{"n_layer": 12, "n_head": 2, "n_kv_head": 2, "head_dim": 96, "rope_base": 1320.0, "tie_embeddings": false, "init": "uniform", "init_std_o": 0.0, "init_std_down": 0.0, "decay_fraction": 0.574, "decay_shape": "linear", "seq_len": 1024, "train_tokens": 436700000}
MLP neurons of a small language model. Each row is named by its layer, matrix (down: output weights) and neuron, and shows model dimensions 0-191. Each number is 128 + 32 x the weight over its row's rms, rounded and kept within 0 to 255. Numbers have three digits each.
After each neuron's rows, "fires before" lists the tokens most often just after its 100 highest values on Wikipedia text that the model never trained on.

L5.down172:210119172119140097130154117097104086114149134135163078115104120103093114080129142209097146106115155117138117116112115120124053124117158115161050082110110166124133125118181103114186082136121164091180127120170115108151144172178167126107157089047152153082088105145097119158185121136178112152151191155126114120092128142145125148135154104115138124145129115162163097156147127126131123102109070160124163143233127103152094177101098164143142077106174086089153107085089119184144159104089144111171107114111089101157111147101102125176172072090116112198158082137135123149112048130132193137
fires before: "–", ", ", "| ", ". ", ".", "States "

L8.down233:164124143077153101122137167104140091137125112164194131090146131105112194075093170144107136144114139125147083124101139147128071103212137111154168169076126125106138148090187077149183140156121210112090169088194097102149100097182135112160103115125124131143115140104066091142123114109100109147108207127152101111155105124151142161093078134125105131125109146074154111139101170152090158088177248112097062144099153139137186129144132153149192117074150106133114078080127134139090103119131121136111074139128098118170140109122061130173092121130171168082109171123156145121105139088130169142
fires before: "\n", "|", "| ", " "

L4.down74:113113093114142077092128090157130178123102061119122115126095174142161137004067104169116245129206142171121114097137135103122103130115124143109132129135117099135146123068134180135131142157118154115151112140146100125163114106131115120152134119142166139136115150129116107097114050178147117125151123103164131125119138104106146122137119116119101129099118134147140105121111120144179115122123255071119132122142168155108073146178157139154155153141108144139144070113146128092158156108114103169136094152131085134175117110141134094112157110170122075135127119136083126121152101123160103168
fires before: "\n", "\n\n"

L8.down121:135110164167146129036159098084121175125086130145129108135080099123152177118110172138089158164130074127102108127137143179108134117145111131151079125158128103149156107126138216088079108135095147085136223163138107104140097137123105161180126132124094163110118098121114066153104136132139138129105189141089130144140174123171103090119121157123140088133127132132125166154096113144108119151111255171138104044130085115164162120136123154179096138109169068083088159126131135124141146145152083150083095107169051144120095144091142151159153161114101137134181141102124129051155151076127156116
fires before: "| ", "."

L2.down365:173121129119102104112127096175108124055165062110133147161096036121150199199108168132095086161109135125156173126086132193141175157099152137095091107175110138167197141141137151150082142132139164138110104149102159153118123178138140168084143176129165100167103153074170153131147107131168152114069150111111159113161133142171118175097089152110143089107153131083149145143133136156106075144138101099084132129081130067129120089123075170117072159183115098096115180162132134130082099108135129140082137185102104109089151137119113154152133134126081081118153160139151131044070108075172100171
fires before: ", ", ". ", ")", "\n\n", ") ", ": "

L2.down376:122077095134134135158138091041138117131095092172077162077149195132172127084151148112132035118088178127100094092147138127130129050095165134111097095080128172187134167126141068089080151138143156082083099175110179152142128125079113175139115099149172161175113153163120168124122128130102129082068123158185110134090178141116108096062076154131123106132158152166179112103098088152138128123084205118124140105161160154101062169118144114174089156125130119128177121125176124084146160135159204155102130114090174129078109141116135126152127144154160097142152087145106150144143136121137146101
fires before: "\n", "\n\n"

L2.down26:106145149132111111169064161130117188094149136158110129155092134132133146203118138158145093110131102133138063121101154091108134177109191111114160105117197162108118118109117167078125120116140074156153120135135118095100107116073079153088065160163115162121088137137172155082195174123082141127149126157134099110117102174103127171112156092112105096149146111141131089116158195123142137112107000161102133168162177105113164095144109102101117198141141117170092166152127114100141126064106100127119094171151115140116128120143098126168148102083144216137117133115098144117162149193109119161
fires before: "- ", "| ", "= ", "The "

L2.down299:041112128179085070100113149100092143152176161121168192142100133104109136191093131164091145167128102075096133132105134133114152110139127110190079125128089224078141119079135097089127084083104152154133124144102160105143070121195148202134144112115128146093094093150024115106173095125128156138074159078095162158069135104139119157114136184129107111185124124084120131139162144123090127148119164181111083109119185120137124118165147157161163155119139138125154174175131152161189145120106127166109156122116083131050156155163117138116109174132082140122130119153137131114158140072145129080
fires before: "201", "202", "199", "200", "the ", "191"

L2.down268:096135152160110115106103179088116165101163139120181198115075091107157143184118146110094116135140117110156067158081069173153168175131153159137135120099117184110097170086090168097145083090138158157148097179144151126162127098154095174164123093147072192189134162155106119135129110107151071162115182144113101102120168113119126132113168125196104079171146107132112154158115115119064143097089020164129119143138119076075135103133110178166159137136117153154141178128072121170170094074135103126143120145133096107060154133168081131111066178123154144140127124121111083092140137166095145114
fires before: "201", "202", "200", "199", "188"

L2.down382:146127121082102128157100155095195139108102160120096116114189108152140089142118153128094122183156113157152096130130125101113114108057200160156154134157125211130155120164132110155163152128160120145162077160118148145153138052110161137111144132078139111147057095090192167148119124141114135070177116135094107161118131134139174068160124149149096108109063131142137093120124190173121144172125033088120085120165169088076090092111130160095149152177112091114168132172113146072115128093144076131170167075109135118122153143053078106074154110094103134112128183131152118179125132174123166148
fires before: "\n", "\n\n", "'", "ologist", ". "

L2.down103:116070126176137111110129170079092197166135167144115145116153065109079119136167142130084143129062148124093110117085061141185145050155149122182173134132167159151108112107106152093116111100111155187104143140158105108130094139147190155161108052119109168135117116088117107142114129083096179112141099164065102170121157075082110130163122137159136139151162177134107102127139123153131164096079102155171138133152141101109103116156106172162139113132143125129145193205153062165146079060142070184120143080090129143088149083134130145156112151086128145148158136121184153076125140086191133096
fires before: "201", "202", "200", "199", "194"

L4.down317:113116104110135093164110108150158122162197076170142149102140124072124113084105080113098085146236117162131184122112130139120101118139136022143132109135170099148141149130175158179135184103175174128131130137147115097099135139157133137113143093138090190147147106095143099114149054094111144116125159149125096095119155110136117110145115104076092151064105107134125125138131124163172101129152245122108104104107146134138149102157227129152174129118073139114151084136148110149074128091124124142104143068157126090157082089116108081163152084155153077148119092137096175150112155189117173170
fires before: "\n", "\n\n", "| "

L2.down142:034112159196116078132076138115135202121149090109124157135102140112109158180127139117149111140150134116132098098127078094157171132154124129142132126096146162142105115128070142127096118126098136130148094145143147071097135134163120144138124130156109149183113129099097100109156107124067166138116086175073109164098184131101123087097085124227101127214193134152067107158097149132108155131123023159137088200140135134120119116143108205145132126129170104082152153163140114128203150074151090166062118144108115143049100131107169152115126145167160131172153114104127137137145092117124172116
fires before: "201", "200", "199", "202", "188"

L8.down301:098127161170103060161144154117104091129070075110172150124119136159182173053115135156108095131138098099116128174080122171123121157137086146137095191100116125069170134201145124144078164103121148078078154105138139118150099123151146172101140119057142163107124094142129128140154159096113158119078150136155130140136125116098135142121071182119096137125151140128153139139115119118140085123175190162142154067154070139162131140110081134111175147124106170079111105087121090132105044147172108186112117057165142114097148115185109145160053145205081164145186183124152087145149129123120170103
fires before: "\n", "- ", " "